Weights of a small transformer language model: MLP 1536 squared ReLU, untied embeddings.
MLP neurons of a small language model. Each row is named by its layer, matrix (down: output weights) and neuron, and shows model dimensions 48-111. Each number is 200 + 30 x the weight over its row's rms, rounded and kept within 0 to 999.
A block is one neuron, or neurons of one layer that tend to fire together. After each block is what it responds to, as a language model described it from the Wikipedia text at the highest values.

L5.down31,256,180,202,245,156,145,213,205,237,138,200,148,165,158,216,195,235,227,162,154,181,200,157,183,216,266,130,159,177,211,212,186,240,209,150,214,184,223,180,209,210,253,207,256,198,208,166,222,214,184,224,207,223,204,206,278,227,213,187,201,221,211,208,176
L5.down193,214,219,160,200,196,183,192,243,211,243,220,200,163,229,226,286,203,202,203,265,217,171,188,237,175,213,181,187,256,230,181,176,215,177,156,205,159,144,183,181,226,230,197,251,194,225,197,234,200,234,171,198,198,201,229,218,248,226,204,248,183,214,235,224
L5.down338,168,242,175,160,232,215,225,194,197,215,217,278,181,153,216,230,214,210,153,186,180,201,192,180,225,211,175,177,226,189,188,151,253,157,179,149,197,167,207,204,219,215,233,181,175,214,174,243,161,213,229,208,212,212,234,182,164,285,194,184,210,200,222,229
L5.down427,225,216,247,221,164,181,225,208,150,214,233,156,161,165,146,212,252,181,168,222,147,237,236,147,151,166,142,152,221,180,180,201,270,184,214,172,223,240,253,240,221,155,256,137,183,92,125,169,162,244,198,227,153,195,187,200,179,222,243,129,241,203,205,217
L5.down792,156,207,208,214,202,217,249,157,209,136,198,232,234,185,205,196,206,181,202,203,204,161,238,238,152,210,239,198,228,194,214,193,207,232,257,205,164,211,168,185,167,212,194,220,194,208,198,212,220,249,240,224,231,240,246,182,208,236,173,179,198,220,248,210
L5.down890,255,168,186,180,183,226,238,141,160,222,164,209,226,233,220,212,176,202,210,192,207,111,217,177,259,271,138,190,236,186,176,175,210,200,259,159,161,219,227,199,239,168,222,172,191,212,193,246,277,190,200,226,210,121,163,223,201,233,215,187,146,227,245,171
L5.down1222,208,226,164,206,194,146,194,264,231,175,120,177,168,154,212,217,199,177,216,220,245,219,222,136,242,199,199,235,226,170,199,229,172,204,239,201,170,191,161,227,213,203,206,217,207,209,215,163,194,204,156,208,204,123,153,220,147,192,156,207,203,161,187,191
L5.down1274,263,231,218,212,246,211,216,177,226,153,237,221,209,233,234,139,200,186,176,179,200,182,136,166,236,219,151,151,291,149,192,217,216,173,201,253,233,236,160,207,229,243,218,224,205,223,242,173,239,222,167,150,176,191,265,240,226,234,190,211,210,187,180,235
Article opening a named phrase

L4.down1094,217,158,161,202,207,205,154,161,205,175,251,238,147,243,169,230,228,202,213,203,204,240,147,203,191,213,183,116,219,192,179,194,213,210,227,193,185,269,110,187,268,221,214,192,190,188,177,239,165,201,221,237,217,228,206,161,164,193,229,195,169,182,238,210
Clause-initial "the"

L5.down6,181,173,220,216,177,204,195,209,214,187,235,223,184,182,182,152,191,193,147,198,236,189,216,170,224,188,201,231,151,209,236,216,200,211,163,214,218,155,176,193,193,214,198,195,221,186,206,196,164,177,241,219,193,246,238,201,251,185,160,163,269,220,169,176
L5.down129,208,183,239,153,222,193,211,185,210,177,235,167,176,192,208,175,234,275,190,197,208,216,155,204,183,190,188,170,184,146,206,292,197,151,160,229,176,201,188,247,219,166,221,196,194,178,220,159,153,213,270,224,142,228,192,198,138,201,217,205,233,246,166,208
L5.down353,182,172,195,177,210,138,282,227,144,189,237,148,225,221,193,157,214,234,215,155,228,210,192,205,247,211,162,175,242,188,135,248,240,207,221,242,225,176,224,217,151,205,216,260,211,241,252,251,248,240,180,249,186,165,213,161,178,177,220,168,220,172,225,235
L5.down379,240,168,245,214,288,182,208,223,190,148,185,197,184,171,125,137,213,170,240,233,201,247,242,206,234,201,205,202,175,187,227,235,129,216,160,227,220,222,200,227,200,205,217,200,182,187,241,202,142,214,164,285,156,145,229,204,219,218,178,166,242,172,184,209
L5.down462,207,215,182,226,185,127,200,159,228,200,236,232,187,243,174,162,188,295,168,220,197,230,244,237,198,188,221,186,233,176,205,205,217,190,255,219,205,211,185,184,242,215,222,220,190,215,182,150,225,202,246,187,217,179,214,222,217,205,149,214,182,222,164,224
L5.down732,245,197,152,189,185,219,178,244,183,228,244,251,211,159,214,264,165,180,184,229,160,177,229,222,201,181,158,206,201,174,181,228,190,251,207,206,205,231,195,192,235,166,228,202,203,227,208,269,179,188,163,164,142,122,159,186,181,176,164,192,222,216,148,198
L5.down768,205,194,150,178,204,179,189,199,212,249,183,172,152,221,190,216,191,162,235,187,250,198,220,183,249,179,246,237,231,176,176,219,193,164,197,234,195,226,157,207,199,175,213,195,180,245,257,203,171,233,272,198,205,172,201,140,232,226,191,158,204,180,199,202
L5.down1523,239,157,185,167,230,222,183,190,205,209,200,240,185,176,187,238,203,212,226,171,214,255,192,238,268,214,162,201,223,237,202,267,238,203,249,203,160,228,145,253,221,180,193,205,194,203,230,231,215,203,191,195,167,149,168,171,199,194,169,174,241,202,234,195
Leading digit 2

L11.down210,227,235,225,235,224,192,187,157,213,207,185,221,185,205,258,252,201,171,239,156,191,239,237,188,175,229,208,208,187,180,190,185,168,188,171,237,166,189,203,209,181,160,227,193,209,193,214,191,260,175,198,163,223,257,243,180,175,145,191,183,224,228,201,209
L11.down738,238,205,218,203,243,206,272,255,205,178,209,202,226,187,186,176,242,216,228,193,170,195,264,172,234,235,224,214,218,216,231,144,219,131,218,160,173,209,196,222,243,185,157,191,183,191,196,210,184,208,191,199,115,183,231,159,170,227,227,235,207,206,159,198
L11.down778,198,178,251,192,202,232,226,174,234,244,190,191,150,240,179,121,183,175,160,187,156,210,155,181,225,224,207,223,227,220,207,163,227,123,215,178,174,243,234,246,265,196,197,189,195,236,172,200,143,143,214,162,204,191,186,231,177,144,145,207,244,163,198,190
L11.down866,225,160,207,229,191,180,230,167,185,221,217,235,228,190,223,216,232,147,172,210,147,210,208,163,228,191,242,196,175,198,174,175,154,233,207,174,176,173,212,169,248,163,232,217,160,172,193,238,207,173,182,180,204,208,197,177,201,203,247,163,177,217,205,192
L11.down932,214,186,160,208,165,221,170,240,180,215,147,208,142,205,238,199,206,176,201,219,241,220,225,170,250,194,189,230,157,185,272,164,174,197,214,148,159,205,194,186,176,226,203,260,242,248,203,216,243,181,198,232,218,210,214,229,230,207,192,220,190,254,237,165
L11.down1075,204,192,164,175,213,202,236,216,192,235,217,194,234,192,251,165,192,177,236,241,229,196,209,210,216,238,180,190,255,169,230,217,229,163,211,208,139,169,222,203,194,166,184,183,154,244,237,201,195,160,178,250,275,182,230,216,237,208,170,241,180,235,238,188
L11.down1187,214,178,188,234,206,245,255,156,124,148,199,164,190,193,184,208,220,234,189,197,190,209,166,183,195,245,208,197,221,229,264,209,158,195,198,228,223,177,188,232,195,194,190,234,189,219,209,268,152,175,161,218,239,158,251,189,202,174,187,211,218,202,253,261
L11.down1436,201,193,210,211,207,183,223,230,180,275,222,160,200,175,220,186,192,187,219,157,164,210,186,162,203,157,232,275,216,217,176,183,237,201,253,209,258,214,208,150,236,237,181,254,182,166,179,181,165,193,224,235,283,210,215,227,214,194,239,176,220,175,238,182
Year first digit

L4.down679,187,238,178,207,206,159,205,212,165,232,228,201,187,238,186,245,213,190,180,185,191,242,212,161,168,236,141,191,247,202,194,213,133,186,186,196,224,203,213,226,253,224,271,223,199,186,181,209,186,221,171,242,232,175,185,173,176,232,179,195,232,204,191,203
Article-like opening fragments

L5.down173,177,192,166,212,221,231,145,169,176,160,266,159,231,194,226,199,116,214,212,175,203,201,248,188,206,238,177,211,240,211,196,233,188,203,184,238,172,214,203,215,254,217,232,208,241,176,221,211,208,169,172,229,241,242,191,146,258,221,211,226,222,162,260,161
L5.down199,188,185,189,190,195,191,203,187,193,162,211,293,194,245,219,248,181,213,189,179,234,149,202,210,211,204,191,166,184,207,153,190,177,179,225,143,236,168,164,268,192,218,198,164,212,231,170,189,194,268,201,220,192,207,215,174,164,234,237,196,241,154,202,196
L5.down240,216,197,163,190,146,180,203,189,223,195,186,151,189,167,209,180,222,186,168,151,243,160,167,205,282,202,165,215,248,180,194,223,223,181,157,208,237,191,184,242,226,255,197,195,184,172,233,207,184,229,197,186,187,194,217,236,217,251,212,203,148,190,155,214
L5.down325,208,161,187,133,190,188,184,214,200,239,240,194,234,238,163,259,216,221,269,223,196,169,149,181,259,238,185,161,189,211,217,152,202,130,174,237,182,215,220,203,189,226,189,242,203,184,213,221,165,249,205,180,214,219,163,194,230,201,212,195,215,204,235,196
L5.down537,210,165,185,167,177,239,192,188,207,219,133,144,230,183,215,135,155,232,212,215,178,211,208,159,196,150,224,204,166,260,265,192,254,221,188,212,170,146,233,241,165,223,231,205,184,176,193,182,215,233,243,231,195,201,196,230,181,209,168,183,197,201,192,178
L5.down782,192,188,242,248,271,146,174,256,195,232,219,172,202,238,215,186,210,233,255,225,189,226,179,258,228,249,253,173,194,207,252,182,205,190,188,190,198,161,173,240,224,209,155,211,153,198,187,230,253,213,236,157,209,212,220,268,222,200,191,183,233,177,202,204
L5.down1099,230,171,147,235,176,182,192,149,153,159,233,207,234,217,206,253,251,182,192,210,164,195,189,209,243,201,149,176,235,252,264,210,211,252,184,181,172,223,206,220,222,234,182,192,225,138,221,235,225,197,176,226,242,175,216,173,210,222,264,188,148,203,213,200
L5.down1138,194,205,220,186,226,180,183,150,196,258,222,237,207,227,177,197,123,238,133,176,187,285,216,177,210,200,212,218,186,189,191,223,189,178,178,209,175,184,214,212,214,231,208,197,170,209,188,224,161,209,227,197,169,195,187,217,221,166,207,217,217,220,195,208
Census boilerplate continuations

L11.down321,203,210,253,147,201,221,206,158,161,169,180,259,196,219,235,242,171,174,238,196,210,171,162,226,202,145,214,156,159,243,191,171,217,194,198,170,170,164,186,169,157,222,172,177,207,216,209,186,183,243,217,199,200,204,178,190,189,163,236,265,219,238,190,164
L11.down396,153,214,216,195,200,212,189,216,224,182,198,230,229,185,228,225,234,186,206,147,234,260,201,226,201,221,203,223,208,183,189,212,197,294,201,154,208,241,245,174,167,205,206,179,243,200,126,211,222,142,198,273,213,188,198,199,240,202,174,140,205,207,185,250
L11.down684,195,180,267,214,220,202,218,193,136,182,171,261,222,206,180,170,202,177,211,208,225,228,138,178,195,208,185,220,200,217,215,173,194,220,227,169,214,215,161,212,201,280,202,205,160,158,203,141,193,208,264,205,221,160,256,218,179,234,218,177,188,216,209,225
L11.down697,244,148,244,170,159,182,242,194,256,163,188,232,223,186,135,223,167,166,176,196,210,175,159,208,173,169,189,184,213,222,203,160,209,175,164,245,244,156,172,189,202,168,200,253,230,228,185,277,212,159,222,254,154,228,172,237,190,201,199,193,206,194,201,214
L11.down873,194,159,145,165,157,150,177,217,153,200,217,137,237,237,163,198,206,163,185,151,250,198,152,181,212,206,234,208,185,220,262,189,237,209,204,152,197,204,196,202,205,229,198,151,178,171,174,209,214,223,181,179,193,169,212,218,181,209,261,162,228,255,197,207
L11.down972,233,184,236,175,200,228,193,203,193,192,230,202,161,206,238,274,210,168,182,163,238,243,179,227,230,189,177,233,202,261,186,186,176,199,212,172,212,236,216,191,165,197,203,135,190,215,217,174,163,201,200,236,165,203,222,155,188,182,157,199,237,176,183,182
L11.down1500,165,275,205,221,174,182,182,170,275,189,223,209,187,247,189,183,198,201,184,209,198,155,219,165,202,213,199,171,252,236,220,207,205,148,190,252,235,192,144,186,224,187,213,248,240,243,168,185,192,201,164,141,229,206,209,214,147,192,193,207,187,187,175,143
L11.down1524,212,214,214,226,197,226,213,182,234,217,211,145,291,171,217,230,151,175,216,203,181,192,177,160,113,207,178,161,155,232,228,248,162,199,187,230,189,184,123,177,229,227,232,183,177,178,256,235,197,213,190,184,244,221,218,198,222,229,240,223,178,206,178,222
Formulaic text continuations

L4.down1261,225,179,220,206,209,197,208,188,241,151,212,201,197,180,163,161,174,178,205,162,217,208,211,180,198,186,201,153,229,203,138,202,204,172,212,185,226,176,241,202,185,238,205,182,191,207,207,237,183,223,209,243,167,165,216,193,233,213,191,192,189,147,192,189
Word-initial letter A

L11.down65,224,192,191,216,132,194,238,247,230,250,221,239,155,137,175,219,179,155,185,186,165,203,248,185,231,215,189,147,199,194,243,211,160,132,222,189,196,156,219,175,182,225,129,229,180,192,203,185,244,243,177,189,212,198,222,180,213,223,263,197,214,228,207,236
L11.down117,195,175,161,148,225,180,191,202,202,193,171,173,158,199,176,179,168,191,230,252,207,154,194,180,200,180,173,125,158,224,183,156,225,226,210,201,182,177,217,221,190,248,180,187,172,197,206,232,198,143,227,188,179,141,201,187,268,204,252,163,207,202,258,208
L11.down148,195,227,219,191,175,231,204,142,220,204,195,108,198,164,178,215,172,220,214,165,238,179,169,241,182,178,205,172,200,187,182,197,227,196,215,183,205,204,215,216,206,183,202,240,184,246,210,224,187,210,165,227,220,190,188,198,146,256,222,212,233,166,226,163
L11.down1134,139,221,179,189,179,205,216,208,142,172,208,239,198,223,169,194,157,156,173,235,202,241,196,197,207,205,241,158,249,194,209,180,172,199,196,252,199,222,193,214,190,193,198,209,161,143,170,215,238,223,216,226,234,213,142,161,234,187,220,206,227,197,225,234
L11.down1237,204,148,226,221,210,194,203,182,208,222,189,220,215,234,168,218,210,228,220,223,200,237,195,211,220,197,231,207,196,245,214,232,208,241,238,188,206,154,197,191,190,198,223,229,160,222,251,191,180,207,216,239,171,176,242,208,248,211,197,188,202,193,197,241
L11.down1328,183,175,217,247,202,177,208,210,251,208,197,129,158,232,224,204,141,87,205,240,227,232,205,166,222,176,234,213,167,208,202,191,231,211,224,196,188,244,227,200,245,183,184,189,187,206,178,206,172,248,164,220,183,194,235,197,234,222,189,221,200,196,199,184
L11.down1337,215,190,230,183,251,234,198,195,175,196,201,214,147,182,165,202,166,167,236,186,201,203,210,207,204,225,211,197,255,171,197,197,235,174,246,221,211,241,210,230,248,202,201,208,156,188,159,189,241,174,233,217,136,162,177,209,260,218,188,169,219,167,200,224
L11.down1520,206,112,159,210,207,196,200,202,182,237,173,254,210,247,173,168,191,187,263,192,178,185,228,250,188,172,203,203,174,209,191,168,231,226,194,208,197,258,222,210,189,210,248,195,211,209,164,200,198,198,198,163,158,269,234,216,144,223,209,167,213,205,217,196
Articles before nouns

L5.down13,195,227,207,211,182,212,175,178,248,199,240,248,211,238,172,177,288,192,220,205,204,226,242,183,156,187,198,179,190,194,183,164,222,191,154,225,257,221,194,181,194,191,201,201,202,237,208,232,171,173,178,204,205,188,164,156,203,251,194,226,168,200,243,203
L5.down487,225,228,142,175,189,171,194,222,186,232,168,280,179,221,205,170,192,225,231,153,213,229,214,208,220,223,146,149,237,216,162,243,166,151,218,216,242,243,156,175,208,187,215,227,198,232,186,241,180,216,166,219,209,184,186,164,169,229,187,205,228,169,188,223
L5.down544,208,238,220,201,222,223,225,196,243,172,163,202,211,196,237,173,211,143,205,174,267,230,181,217,141,169,180,140,158,183,178,197,165,173,216,184,207,212,179,153,191,218,199,158,206,164,147,247,183,200,185,205,208,209,275,204,168,174,161,196,220,174,185,238
L5.down572,226,149,196,138,210,190,184,224,114,166,242,161,190,216,212,195,161,252,202,198,158,245,210,251,179,217,186,220,229,211,188,218,190,179,144,212,197,201,226,254,186,208,168,314,195,184,220,247,141,169,206,190,182,221,202,171,183,201,227,200,204,208,234,216
L5.down621,188,116,142,191,198,190,191,202,158,204,156,262,150,234,213,146,199,195,201,189,195,222,201,214,222,205,198,175,189,200,252,253,236,267,184,211,195,176,210,222,172,201,176,282,163,165,201,200,143,266,152,200,171,151,218,234,203,174,176,219,171,187,195,206
L5.down819,170,198,153,148,202,163,238,179,227,189,209,202,184,258,225,198,246,185,241,166,172,185,216,218,169,218,171,201,204,181,188,182,218,166,224,231,204,190,228,193,148,218,246,178,200,183,147,192,226,259,177,199,214,196,240,162,198,192,131,262,173,148,179,141
L5.down927,182,248,137,165,162,103,207,184,169,212,144,203,198,206,166,226,189,192,170,229,205,222,190,179,213,228,166,252,225,242,208,226,195,215,210,158,179,200,265,192,178,195,174,256,150,229,209,236,194,172,207,228,223,206,219,179,157,191,207,201,201,161,232,185
L5.down1460,198,251,157,183,249,208,182,243,210,220,257,187,173,168,223,211,253,175,188,184,201,181,178,186,199,154,212,191,158,231,193,189,184,196,267,170,207,186,174,219,214,203,241,209,206,248,200,205,188,201,223,233,196,220,168,208,176,161,173,249,230,211,242,200
Mid-word "ir" fragments